From a checkpoint of a small transformer trained on Wikipedia: RMSNorm before each block.
MLP neurons of a small language model. Each row is named by its layer, matrix (gate and up: input weights) and neuron, and shows model dimensions 144-239. Each number is 50 + 10 x the weight over its row's rms, rounded and kept within 0 to 99. A neuron's up and down rows have the sign that makes its largest values positive.
Before each neuron's rows, "fires after" lists the tokens most often just before its 100 highest values on Wikipedia text that the model never trained on.

fires after: " d", " v", " D", " re"
L10.gate345:64 59 37 53 34 74 56 58 48 69 39 48 39 51 34 45 45 93 66 50 45 49 42 62 70 45 44 48 38 49 45 41 50 41 55 51 42 68 64 54 58 47 53 49 44 43 69 44 44 62 55 51 49 48 57 48 45 45 45 60 56 64 49 49 55 39 42 52 42 41 49 50 46 47 34 38 47 55 60 63 43 56 44 44 45 55 62 57 50 51 73 60 37 42 54 48
L10.up345:44 58 46 40 50 88 41 47 40 68 43 58 36 49 29 37 54 77 67 46 59 55 60 51 66 40 44 60 34 45 55 47 32 49 52 51 39 65 37 52 45 42 69 39 56 59 55 49 44 61 46 72 50 47 54 41 55 50 55 61 63 47 60 46 54 47 37 33 54 48 41 58 42 38 33 47 51 62 54 53 52 41 43 51 58 58 62 44 45 40 47 54 41 42 46 49

fires after: "0", "b", "9", "4", "5", "8"
L10.gate216:64 64 45 42 55 55 56 43 37 45 43 47 64 41 46 46 49 36 61 43 45 53 43 64 48 60 50 42 71 20 56 72 52 51 42 46 53 51 35 67 39 43 59 45 61 61 34 50 69 48 45 66 57 55 49 50 49 36 60 58 38 38 69 55 80 56 58 59 44 59 59 49 35 41 40 70 31 43 34 36 59 62 69 38 51 54 37 44 49 48 65 52 57 45 49 51
L10.up216:40 57 54 36 47 64 38 48 52 60 36 60 50 36 26 53 49 69 57 60 52 68 50 42 59 59 41 53 41 46 42 55 31 45 54 55 72 58 45 52 56 49 56 60 54 41 43 66 26 53 41 49 40 36 45 48 38 60 65 48 59 32 38 52 67 55 49 32 37 61 39 52 48 42 30 55 58 44 57 39 53 64 51 35 45 59 46 54 37 55 60 65 40 43 56 30

fires after: " F", " f", " comm", " Comm", " P", "orm"
L10.gate269:52 41 58 73 49 49 49 63 64 56 62 54 29 46 32 60 44 46 74 37 38 40 67 52 57 75 47 33 35 62 64 48 59 65 55 52 35 50 51 47 62 36 47 56 58 23 47 40 42 60 44 35 32 49 49 44 51 45 46 52 60 68 38 47 50 47 52 46 54 40 47 36 58 64 36 21 41 35 57 53 56 67 56 46 39 54 53 52 46 56 57 54 42 51 52 40
L10.up269:50 53 65 54 62 60 55 53 52 66 52 56 38 56 54 65 69 56 39 49 52 57 48 53 57 71 42 41 52 53 41 46 40 73 42 44 61 35 48 70 78 57 44 51 59 68 45 54 48 53 38 40 52 46 57 52 51 33 62 48 45 52 70 28 47 50 44 62 43 53 55 45 53 57 79 41 48 63 50 60 50 72 68 48 59 58 42 48 55 63 47 32 49 56 42 57

fires after: ",", "7", "8", "4", "9"
L8.gate59:47 48 44 39 41 55 43 45 74 61 54 35 52 36 42 58 52 77 48 52 57 56 41 53 50 46 45 51 36 68 39 71 44 51 57 48 56 57 52 50 60 65 51 68 47 44 46 31 63 55 53 57 41 62 65 55 43 40 68 50 34 58 44 49 56 44 50 42 52 59 63 52 71 53 67 51 56 46 53 68 57 30 35 55 42 65 61 49 39 64 67 46 51 58 48 64
L8.up59:63 51 47 65 43 53 48 43 56 40 53 52 30 78 53 52 57 64 47 45 42 54 55 70 60 52 45 35 65 43 55 56 39 48 40 62 44 60 43 67 41 53 49 47 52 55 62 34 64 59 64 45 63 54 51 54 58 44 38 32 50 51 47 39 48 39 75 49 40 42 60 47 49 44 35 59 44 45 51 34 37 46 57 63 60 46 25 56 35 53 39 60 57 61 63 59

fires after: " S", " s", "r", " sp"
L10.gate234:48 56 65 57 54 56 56 39 46 54 50 40 56 42 45 52 71 41 40 48 60 37 34 61 55 55 73 45 52 27 52 61 45 58 46 47 50 47 38 53 37 51 70 53 59 42 43 55 48 48 41 73 50 56 53 65 55 53 58 42 53 32 42 67 69 52 48 52 47 58 52 49 40 36 53 33 48 44 55 54 51 52 61 34 51 55 71 52 51 42 59 54 44 50 44 34
L10.up234:66 46 55 65 57 50 58 47 22 60 71 57 57 50 39 53 47 51 49 43 33 30 57 53 62 52 59 67 65 53 26 48 47 54 54 47 58 45 43 53 55 44 42 56 60 56 34 38 42 21 39 67 39 53 54 65 45 49 56 55 42 48 57 52 48 57 49 56 71 53 44 27 55 50 59 60 48 48 53 63 53 59 56 59 61 51 63 39 58 62 46 45 54 58 40 58

fires after: " ", "2", "1", "4", "3", "5"
L8.gate190:63 58 52 70 62 59 38 34 66 43 46 62 59 50 29 49 56 57 49 37 41 57 52 58 39 61 49 51 69 50 43 64 45 51 67 49 66 55 59 52 65 58 47 57 62 54 49 45 58 46 46 40 40 38 67 41 53 57 54 42 42 47 40 73 50 40 68 48 53 53 48 41 58 41 58 58 46 36 47 62 60 49 43 66 52 41 23 57 72 55 65 57 54 56 65 59
L8.up190:47 55 46 52 52 43 43 35 53 52 51 47 43 46 45 61 44 65 47 57 45 49 51 64 61 44 34 48 49 52 36 41 62 41 86 64 58 65 51 69 52 51 26 59 66 46 47 63 47 42 49 45 45 40 63 41 70 61 62 36 43 82 51 52 62 56 51 60 48 49 60 66 70 42 43 51 51 33 63 66 55 42 45 39 33 76 41 54 44 46 37 60 47 53 54 65

fires after: "9", "\n", " ", "4"
L3.gate494:51 51 33 57 51 53 52 49 57 60 00 32 47 47 49 47 34 76 50 48 52 47 58 53 63 40 40 47 48 50 58 52 50 36 52 52 50 46 49 53 47 49 48 50 51 51 60 67 48 41 47 37 52 48 49 51 59 50 51 50 53 43 60 54 48 84 52 50 14 49 44 50 42 51 52 50 50 52 42 50 38 48 59 43 49 53 47 37 38 61 49 49 48 48 60 48
L3.up494:50 50 43 42 53 49 01 46 59 54 79 47 51 56 49 51 54 00 53 47 49 64 59 48 25 69 51 51 51 50 20 49 48 53 57 50 52 54 51 51 45 54 51 53 49 53 53 12 53 57 48 50 50 51 48 52 45 51 52 45 51 90 51 52 57 52 47 55 71 50 51 40 54 42 43 53 60 44 45 50 63 49 53 44 43 45 47 54 60 57 38 45 52 47 62 49

fires after: " f", " pro", " O", "port", "f", " comm"
L10.gate329:52 42 47 58 48 55 50 47 52 50 44 61 55 50 32 52 74 59 39 40 51 43 59 50 47 40 49 39 47 51 45 53 69 53 42 51 44 44 54 36 58 65 42 67 64 44 42 42 60 67 41 78 66 72 34 37 37 38 59 56 59 33 48 64 60 47 54 49 52 47 45 42 47 58 43 49 60 31 63 46 58 69 48 51 40 42 43 52 59 58 60 32 55 34 65 35
L10.up329:49 51 59 57 57 61 79 64 59 49 55 52 36 35 48 57 73 40 61 58 41 48 49 51 48 55 56 47 37 40 45 39 30 57 62 60 59 47 60 45 64 63 48 47 38 39 55 41 60 30 43 36 62 42 54 56 63 41 44 63 49 53 50 45 50 31 38 57 78 43 52 45 62 65 55 47 42 51 51 59 50 40 66 60 63 53 35 51 66 44 36 50 45 58 54 70

fires after: " L", "R", "F", " D", "D", " W"
L10.gate205:43 43 51 41 30 75 41 41 63 59 65 49 50 43 41 60 39 55 43 46 69 55 43 49 50 61 47 49 43 37 40 47 53 46 40 63 39 70 52 59 47 50 57 62 47 28 46 24 44 65 54 52 52 50 66 62 43 50 51 48 30 56 37 42 51 44 44 51 65 60 50 52 63 33 45 46 42 48 52 65 43 51 51 24 40 52 43 42 42 56 50 48 55 40 64 50
L10.up205:42 37 30 27 54 67 62 40 53 49 55 60 50 49 46 46 51 45 52 51 67 52 30 43 52 44 54 53 46 47 43 66 46 45 38 32 40 65 59 41 28 42 41 43 47 44 37 42 37 53 47 55 57 39 53 65 66 49 54 39 42 41 39 39 51 56 47 62 67 60 34 50 63 43 50 48 61 63 46 50 58 39 65 42 45 47 47 40 45 44 40 57 56 44 45 57

fires after: " ", " (", "#"
L8.gate388:59 58 38 48 53 40 71 38 52 48 49 43 43 21 46 50 58 51 37 44 64 42 42 38 52 44 42 56 45 50 41 41 52 51 51 32 61 44 78 36 43 57 48 53 48 41 58 44 51 50 44 37 36 65 56 42 62 60 51 62 44 40 67 43 54 48 73 56 64 49 47 62 50 47 46 48 43 57 56 43 53 34 54 47 47 41 60 44 46 41 41 58 61 51 47 50
L8.up388:66 44 56 41 53 60 55 40 56 48 60 48 58 50 48 35 45 65 36 55 41 55 22 54 52 47 53 50 45 59 47 68 55 50 69 45 59 62 71 69 58 35 35 65 55 34 56 50 49 37 29 48 60 44 64 51 51 62 62 26 39 54 63 58 42 31 56 76 55 43 61 48 62 56 54 55 51 34 50 61 47 37 48 57 41 55 53 53 57 57 54 41 44 66 45 61

fires after: "9", "8", "1", "0", "7", "2"
L7.gate305:44 51 52 35 47 41 52 49 47 64 36 27 39 32 45 45 62 49 61 64 67 37 42 55 42 45 56 49 62 44 53 60 65 41 36 58 52 58 50 47 59 28 45 58 69 71 45 46 58 35 56 52 47 47 39 55 45 43 39 39 52 54 44 47 66 48 50 48 44 47 54 32 56 58 42 51 48 30 61 59 59 83 45 43 50 49 45 68 32 46 42 53 57 43 27 35
L7.up305:45 32 53 45 64 53 42 56 52 49 32 40 47 45 51 46 34 48 48 55 48 50 50 50 67 63 72 66 46 36 43 49 58 67 53 51 56 57 28 56 41 47 33 60 53 44 36 69 41 58 67 31 55 45 62 58 30 59 65 45 51 42 52 30 54 42 41 56 47 54 35 52 51 44 30 62 61 56 54 45 59 42 60 52 51 55 49 58 57 51 56 47 50 51 38 39

fires after: "1", ",", "8", "9"
L4.gate510:47 53 32 45 35 44 55 50 64 45 45 37 39 33 39 59 56 47 66 42 60 44 54 62 50 47 33 62 64 53 57 42 58 45 29 46 44 44 49 53 40 46 45 48 51 64 05 43 62 45 57 58 65 59 51 54 38 51 56 58 51 52 46 38 49 49 46 39 49 56 54 44 52 54 33 47 61 38 57 48 49 66 31 63 47 56 48 46 37 52 47 52 45 48 50 49
L4.up510:36 49 52 65 56 46 37 66 64 66 61 46 53 53 36 39 50 41 47 50 46 54 36 47 46 49 48 63 49 60 35 41 42 50 46 34 37 48 49 58 53 49 54 66 48 58 55 68 48 58 61 51 46 46 58 44 39 49 35 51 66 42 65 47 52 53 42 39 59 38 56 61 60 50 48 33 39 59 43 48 38 54 35 35 51 50 60 37 55 65 38 60 46 58 59 57

fires after: " S", " s", " Is", "s", " j"
L10.gate299:48 56 62 47 49 40 33 28 36 43 34 44 73 43 63 38 44 56 40 64 47 63 63 57 56 49 64 44 57 49 47 63 55 52 43 50 52 40 46 48 35 60 52 62 43 43 57 51 49 39 37 63 44 62 49 50 52 56 51 44 51 37 55 67 59 67 57 43 55 29 38 51 44 54 79 64 53 27 49 46 53 63 53 36 45 50 61 52 52 74 55 50 40 51 51 47
L10.up299:44 33 48 45 46 56 64 46 40 47 59 45 55 31 33 65 54 33 69 54 52 44 58 40 53 39 66 56 57 48 64 77 50 35 49 49 55 43 45 75 46 55 61 38 63 45 30 51 41 44 67 53 46 50 53 54 56 53 58 37 49 51 57 57 55 52 55 36 26 48 48 32 43 44 39 41 57 33 54 55 28 36 58 50 56 47 66 47 55 51 49 59 51 49 51 34

fires after: "l", "y", "he", " to", " e"
L10.gate77:62 62 50 46 46 41 59 50 57 52 48 61 45 50 38 44 42 65 45 63 25 46 46 36 40 60 43 46 49 59 58 38 58 63 61 61 40 64 34 47 56 65 44 62 49 48 51 44 57 33 61 32 42 55 61 50 37 22 48 35 53 49 41 57 46 37 53 65 51 50 44 49 37 50 38 60 50 31 35 60 48 61 50 48 55 28 50 30 58 48 55 67 35 46 44 49
L10.up77:55 57 51 46 53 58 50 49 35 47 68 62 46 51 44 44 57 34 48 46 58 46 43 53 54 61 72 77 52 59 37 64 48 49 49 46 51 44 57 56 42 27 51 72 57 34 71 44 57 63 49 56 51 51 43 38 62 42 39 62 55 43 42 40 55 46 52 57 56 61 52 49 61 36 44 60 38 56 45 52 70 52 42 59 20 56 55 58 62 54 48 31 41 53 65 77

fires after: " ", "0"
L4.gate298:55 67 47 52 58 59 50 58 50 59 59 59 48 52 54 44 46 63 55 59 61 59 34 53 54 56 32 53 52 51 52 41 44 64 44 63 64 48 51 32 64 42 60 56 49 48 56 51 57 51 52 55 42 51 42 44 49 65 39 52 54 46 42 60 61 26 43 55 48 58 45 50 48 49 73 63 57 59 61 50 56 46 57 56 37 39 46 45 48 56 63 50 37 59 64 53
L4.up298:71 52 47 33 62 51 58 61 65 42 49 56 47 46 51 45 45 46 51 65 48 51 39 76 58 54 67 45 31 74 53 69 54 52 48 66 75 46 40 53 45 45 61 56 36 45 51 45 41 52 17 41 36 47 57 45 45 65 42 55 46 52 46 66 55 50 55 52 59 42 56 55 58 44 39 59 34 45 48 58 61 54 63 53 41 49 64 55 66 46 43 45 29 63 50 52

fires after: "an", " d", "r", " f", "a", "ew"
L3.gate58:51 47 65 53 52 55 23 48 53 08 55 43 53 70 48 53 45 57 51 52 48 32 46 48 58 48 54 50 50 52 68 54 50 45 48 48 50 50 46 57 52 53 48 48 51 49 67 54 48 44 46 17 45 54 48 55 50 50 53 49 52 16 53 49 52 59 53 46 31 48 44 47 60 43 47 53 42 51 50 50 19 55 64 42 57 49 52 66 00 45 53 60 52 47 41 43
L3.up58:49 48 48 48 46 56 63 51 45 31 59 00 53 45 50 48 44 18 55 46 48 44 47 65 29 61 50 47 53 51 67 57 50 47 52 49 50 48 49 57 59 50 54 53 51 45 51 35 49 55 50 39 46 51 52 48 45 48 40 48 48 78 49 49 50 54 47 50 67 52 47 57 44 50 43 50 47 48 50 48 68 51 44 51 52 56 52 32 90 33 50 41 50 57 32 55

fires after: "\n", " ", " |", ":"
L7.gate276:54 45 42 44 51 42 79 49 52 44 09 50 35 48 47 40 45 55 50 61 56 67 57 40 53 39 44 52 23 64 67 47 51 58 35 51 62 25 53 41 28 29 59 45 52 65 45 53 49 51 44 70 60 57 58 33 54 47 46 51 57 39 43 45 49 60 32 61 68 46 47 51 47 54 43 53 55 31 53 54 42 62 52 42 60 50 53 51 66 47 46 55 31 60 51 25
L7.up276:47 59 61 37 37 40 44 51 55 53 59 54 43 67 53 49 53 47 54 68 48 58 53 48 30 53 41 38 34 60 46 36 52 62 47 61 53 63 54 47 50 42 41 70 42 42 33 39 48 67 42 67 46 35 68 58 46 52 59 55 44 60 37 53 49 62 54 64 53 48 59 58 63 52 46 37 46 47 40 50 51 32 59 45 47 37 44 65 50 49 39 59 47 41 58 41

fires after: "9", "1", "8", "6", "5"
L3.gate212:40 54 37 54 48 55 70 47 50 39 41 46 46 61 41 39 64 50 64 64 65 31 50 52 76 45 38 50 69 43 53 62 51 41 48 54 45 42 60 46 50 65 45 54 54 67 64 42 58 53 62 49 71 70 51 62 43 45 70 30 52 68 48 55 73 76 61 39 44 51 56 39 50 65 46 39 54 50 47 51 47 52 33 58 66 61 50 59 43 68 50 43 39 68 46 57
L3.up212:50 49 37 25 48 41 32 39 59 37 54 58 42 58 32 63 47 58 49 41 48 27 47 48 60 53 50 41 59 42 60 50 46 54 25 48 54 50 45 33 39 51 52 48 58 63 27 65 61 46 54 42 59 61 61 72 41 54 53 35 43 52 63 64 48 30 45 43 46 47 55 53 62 54 45 45 55 51 54 42 30 39 29 60 43 53 52 40 35 32 32 58 50 62 41 51

fires after: "9", "8", "6", "7"
L3.gate14:54 47 47 67 50 47 40 43 52 38 38 47 43 39 30 52 53 33 58 46 46 55 51 62 44 56 41 49 62 50 54 57 46 45 45 48 48 46 59 38 44 72 49 45 58 65 44 42 58 44 53 57 55 55 50 53 43 45 50 33 46 74 48 48 50 65 49 43 43 49 59 37 73 53 31 46 65 39 62 53 57 61 25 62 54 48 42 52 43 50 51 56 42 53 27 65
L3.up14:54 47 34 64 55 50 37 45 54 51 51 39 54 58 60 40 51 35 58 52 49 71 43 67 42 47 35 44 61 45 55 65 50 45 51 40 51 48 46 42 44 67 53 37 58 64 64 56 57 64 67 57 59 55 52 56 38 41 42 41 51 59 46 48 62 29 55 39 67 46 50 49 70 44 49 45 69 67 40 37 30 57 38 48 62 67 50 55 47 65 31 48 42 55 36 45

fires after: " D", " ar", " d", "D", " S"
L10.gate75:52 59 39 50 40 44 37 46 62 64 53 37 49 72 39 62 40 44 58 60 73 35 37 60 59 46 51 55 56 55 61 62 57 48 35 47 55 59 50 46 55 67 57 58 62 68 46 36 50 59 52 66 32 60 54 64 56 57 57 45 47 46 59 37 40 60 54 46 30 46 49 37 49 56 39 66 48 30 63 61 66 48 42 47 33 43 41 52 62 60 53 36 48 50 68 49
L10.up75:60 39 53 65 74 76 44 65 52 55 47 59 45 48 49 48 44 32 45 47 49 40 63 52 58 57 32 47 35 60 43 56 37 55 37 63 42 34 47 42 49 67 55 52 50 41 53 42 41 43 50 51 55 54 59 40 58 43 34 49 64 44 52 52 36 57 49 59 58 58 59 47 58 49 50 37 49 48 41 56 60 41 33 53 38 35 53 33 54 45 53 55 59 47 56 74

fires after: "8", "7", "0", "9", "4", "5"
L8.gate120:48 60 71 42 57 40 44 52 46 69 47 38 57 38 50 44 56 52 40 55 54 58 61 53 49 49 51 59 82 54 42 46 56 47 43 56 65 46 65 64 75 43 54 58 63 64 51 58 43 51 36 63 59 53 33 67 46 49 46 48 58 44 58 41 63 48 58 58 43 43 62 54 36 44 64 62 44 59 85 37 55 46 49 55 42 74 59 53 41 42 57 54 65 51 40 31
L8.up120:53 40 40 38 50 43 49 40 45 55 62 43 38 35 38 38 53 39 50 43 55 59 43 36 38 57 66 57 42 50 39 54 52 46 53 40 48 61 32 38 64 42 41 58 34 52 53 57 59 44 69 53 56 50 52 49 39 41 41 39 52 44 28 39 53 49 56 35 48 63 43 40 70 52 44 52 43 41 31 62 45 62 39 53 62 31 38 34 46 36 45 79 53 48 55 62

fires after: "9", "8", "7", "1", "2", "6"
L3.gate114:36 46 48 48 43 44 55 62 53 64 39 38 50 36 52 43 62 50 53 54 53 30 60 64 59 56 53 54 67 39 44 43 49 42 44 50 52 50 52 56 52 55 51 34 59 80 49 41 55 53 65 56 68 61 37 51 50 49 49 25 45 39 56 40 64 51 61 43 24 41 48 66 59 50 51 51 51 43 60 42 40 63 38 43 53 74 51 57 64 51 64 61 40 63 57 40
L3.up114:41 49 55 17 51 44 37 46 38 45 47 53 58 55 55 65 60 54 42 47 45 52 43 45 55 65 55 52 42 41 45 48 50 49 43 53 43 65 53 64 66 49 51 65 54 51 63 53 53 45 40 32 35 41 67 58 74 63 54 51 44 61 55 38 39 54 68 46 37 56 33 52 53 54 64 44 49 44 61 66 66 52 46 50 55 52 48 24 39 35 42 44 62 59 60 38

fires after: "\n", "1", ".", "9", "7"
L4.gate115:62 55 32 68 53 50 55 51 42 36 53 41 40 53 42 51 58 45 51 42 53 48 52 58 52 57 49 56 65 60 57 40 51 52 40 66 61 48 52 33 57 49 41 55 56 76 37 41 62 54 67 48 73 55 37 58 53 30 50 44 50 48 55 42 60 41 34 46 38 72 52 48 51 45 56 43 57 41 51 58 61 36 42 76 48 48 57 42 45 55 35 46 45 52 42 56
L4.up115:63 60 59 40 47 43 36 67 40 57 50 48 47 53 42 44 50 40 46 35 53 55 39 47 40 61 62 43 47 44 39 52 46 65 30 45 76 45 38 46 41 41 46 60 53 40 50 65 57 66 74 50 77 48 51 69 40 40 65 44 59 45 46 45 59 54 61 49 44 58 49 56 48 47 50 48 31 54 47 50 49 70 51 56 50 42 64 38 68 50 39 52 41 38 44 57

fires after: " d", " D", " r", " l", "D"
L10.gate462:56 47 57 44 33 73 29 29 46 55 40 40 48 59 45 45 42 58 44 35 44 58 43 42 64 37 16 57 45 44 57 54 55 57 43 48 42 68 52 49 53 60 52 76 63 48 47 42 45 46 50 59 43 66 64 47 55 43 34 65 41 28 49 34 52 46 71 52 47 56 60 39 40 31 39 49 50 27 48 54 46 53 40 42 54 56 43 62 47 54 51 40 46 34 57 44
L10.up462:52 72 46 48 63 75 66 52 42 40 33 51 53 60 49 56 42 54 46 45 34 44 43 43 51 32 40 53 40 54 57 51 24 46 40 54 44 61 54 37 42 53 56 30 60 43 51 50 53 39 45 59 50 62 59 44 47 19 27 42 51 42 61 45 30 38 64 63 68 37 45 54 43 62 51 50 49 49 50 50 52 44 47 50 75 40 49 39 47 37 41 35 58 41 46 57

fires after: " s", "s", " S", " J", "z", "al"
L10.gate42:61 66 50 52 48 62 51 46 42 48 46 56 54 46 48 45 48 57 61 63 53 34 31 32 37 46 48 44 48 37 53 42 75 47 49 67 33 61 57 51 45 59 73 47 51 60 53 64 46 51 63 60 45 70 57 61 47 46 63 41 55 52 62 47 58 47 59 52 45 41 61 48 49 43 51 37 28 40 61 63 48 62 36 44 33 37 58 51 48 53 49 53 59 36 55 50
L10.up42:37 59 43 38 46 66 43 44 43 55 49 43 58 52 58 52 36 57 59 46 55 53 34 49 59 49 52 67 50 37 37 63 57 52 53 50 46 56 59 63 58 54 52 47 62 50 43 60 51 35 63 65 50 61 60 57 64 58 53 59 52 44 53 48 55 61 34 62 48 53 55 39 40 31 43 58 46 41 57 50 49 49 56 54 50 45 48 51 57 49 64 65 46 40 30 36

fires after: "1", "9", ".", "ier", "2"
L6.gate137:57 53 49 40 39 54 43 57 59 51 38 47 41 32 34 45 35 48 60 48 53 50 49 48 61 34 50 55 74 41 57 60 50 51 36 65 37 41 51 54 64 59 36 55 43 71 44 51 56 38 52 41 45 65 57 47 43 59 52 51 67 38 50 58 57 41 27 47 34 62 40 42 59 45 47 45 50 40 63 47 38 75 35 59 39 52 52 40 57 53 63 49 61 69 42 49
L6.up137:63 39 58 36 42 56 60 65 65 67 40 48 48 50 44 54 46 64 51 66 51 64 60 47 60 64 55 37 56 46 72 49 50 44 38 75 40 56 47 57 55 49 52 46 65 50 31 48 47 57 67 56 44 39 70 46 66 47 43 48 35 43 56 53 51 44 63 69 50 49 38 56 47 52 46 51 44 43 44 38 41 57 49 48 43 55 46 51 51 50 41 57 43 48 48 62

fires after: "1", "7"
L4.gate59:28 49 67 64 63 45 58 58 58 58 53 43 50 48 38 47 60 38 50 50 62 51 56 52 58 38 52 62 63 48 43 43 52 53 38 39 60 56 49 28 39 48 55 64 40 72 47 60 43 45 64 63 77 69 32 63 62 55 52 36 49 51 59 53 59 57 51 42 45 50 49 44 39 56 51 54 55 63 84 55 56 50 44 65 46 71 53 48 57 47 45 60 30 59 40 51
L4.up59:42 50 63 43 53 34 40 59 51 58 34 59 60 53 45 47 44 37 61 28 45 36 46 50 63 47 65 51 53 45 38 64 48 49 51 47 50 66 37 50 46 46 52 48 62 50 47 57 61 54 61 44 65 50 30 60 37 55 53 55 49 44 62 44 38 49 47 42 41 56 45 61 62 41 35 48 39 31 56 59 57 42 45 57 54 51 37 21 42 35 14 65 34 45 81 57

fires after: " Con", " pro", " F", " comm", " Comm"
L10.gate428:43 71 47 51 45 57 43 43 38 57 38 39 54 47 51 51 53 58 61 44 59 31 67 54 53 27 44 42 57 54 46 65 46 64 51 53 51 62 63 50 55 38 58 44 56 57 59 43 62 59 52 60 67 70 35 49 43 36 59 46 52 45 67 44 42 46 43 52 43 48 55 40 56 53 33 62 53 58 57 67 45 56 42 61 55 44 56 39 42 47 42 29 56 52 47 53
L10.up428:55 47 62 60 46 61 65 65 46 50 55 43 76 52 43 36 44 57 48 46 46 51 36 51 52 45 50 35 46 55 61 42 43 57 47 49 57 47 62 47 43 52 45 52 46 54 31 39 34 47 37 52 36 62 52 70 39 50 56 71 61 45 49 34 46 45 33 61 41 60 41 62 68 62 66 32 48 58 52 86 43 51 39 49 46 45 39 56 72 62 56 58 48 75 57 60

fires after: "l", " s", " to", " j", " U"
L10.gate0:58 52 43 59 39 49 59 55 58 48 30 61 50 53 60 43 24 64 41 41 40 44 55 58 32 57 52 56 52 57 73 43 70 52 47 42 57 41 37 59 48 56 40 55 49 42 47 53 39 39 62 52 49 62 62 45 43 60 44 40 54 50 35 64 68 45 43 72 58 55 41 61 18 34 61 47 52 47 36 60 65 35 50 61 43 38 49 53 59 62 65 53 42 60 40 34
L10.up0:67 44 50 37 47 49 44 51 43 49 53 66 44 60 61 61 36 63 36 47 47 40 41 56 39 69 38 55 54 36 55 65 47 50 68 48 58 31 43 43 39 63 74 57 64 27 42 67 43 64 47 63 41 66 59 54 65 36 28 47 46 66 38 48 44 54 46 48 47 50 53 34 45 53 54 62 78 38 43 69 71 44 49 52 49 47 63 52 55 53 50 35 57 43 38 50

fires after: " f", "p", " P", "f", " F", " p"
L10.gate494:39 37 54 55 41 66 34 43 31 54 52 46 58 36 59 51 38 56 47 65 48 39 58 44 47 49 43 28 38 41 55 36 58 46 46 60 52 49 58 61 46 46 53 64 38 51 62 38 40 42 48 55 55 56 49 43 49 49 54 50 47 37 36 62 66 36 48 66 47 50 42 39 36 59 67 53 47 26 45 54 70 58 58 37 54 59 33 57 69 48 42 59 45 69 52 56
L10.up494:37 58 58 54 51 65 66 55 53 49 48 38 48 50 49 56 48 41 61 58 59 38 51 55 41 51 58 43 38 30 48 46 44 62 57 58 33 49 42 76 60 55 43 36 48 40 48 42 57 45 60 60 64 42 42 57 57 50 56 67 47 44 55 71 56 33 42 42 54 34 39 45 49 61 59 55 62 48 54 48 46 52 45 44 74 37 47 53 67 40 61 44 50 54 44 58

fires after: ".", " ", "-", "\n"
L10.gate478:44 37 61 50 44 67 59 46 57 50 50 31 40 40 46 55 74 53 49 60 59 61 52 53 53 70 24 58 44 59 44 61 53 48 39 55 55 49 70 57 56 48 47 44 41 39 50 43 52 45 39 46 50 53 49 67 65 50 42 62 34 60 58 47 40 48 37 32 66 56 48 46 47 54 41 38 59 48 55 56 63 30 40 38 40 50 65 70 55 63 58 61 37 78 39 50
L10.up478:44 38 56 59 51 56 48 59 54 48 55 34 51 50 57 54 43 77 57 61 53 51 47 60 54 46 51 70 49 51 32 51 52 47 57 53 45 60 57 59 71 63 44 61 69 51 45 45 33 39 59 59 59 55 46 51 53 55 50 56 48 39 63 52 53 54 71 54 32 61 71 33 58 66 46 48 47 58 49 51 53 48 40 49 49 58 51 66 39 58 60 46 56 50 56 49

fires after: "p", " f", "f", " p", " pro"
L10.gate259:40 49 55 65 45 53 63 40 65 61 34 46 54 35 52 55 55 49 47 51 35 51 50 43 40 64 55 39 64 55 60 51 56 53 38 42 44 52 74 49 57 48 39 63 61 46 34 20 59 44 54 59 61 53 62 57 42 49 64 58 53 37 37 26 54 32 42 57 40 60 54 29 41 53 45 36 60 50 63 66 38 82 46 55 42 41 59 47 46 59 54 64 46 49 59 57
L10.up259:63 49 54 47 53 51 65 49 45 43 42 53 53 57 45 45 58 50 40 53 45 49 59 52 46 68 56 38 40 72 26 58 64 43 74 53 51 56 60 42 53 58 38 44 44 31 57 47 46 46 34 37 30 41 55 53 29 64 57 52 42 43 71 40 32 54 52 45 62 40 57 46 63 55 47 39 47 52 56 48 47 60 31 41 51 56 53 50 50 45 55 44 41 57 54 55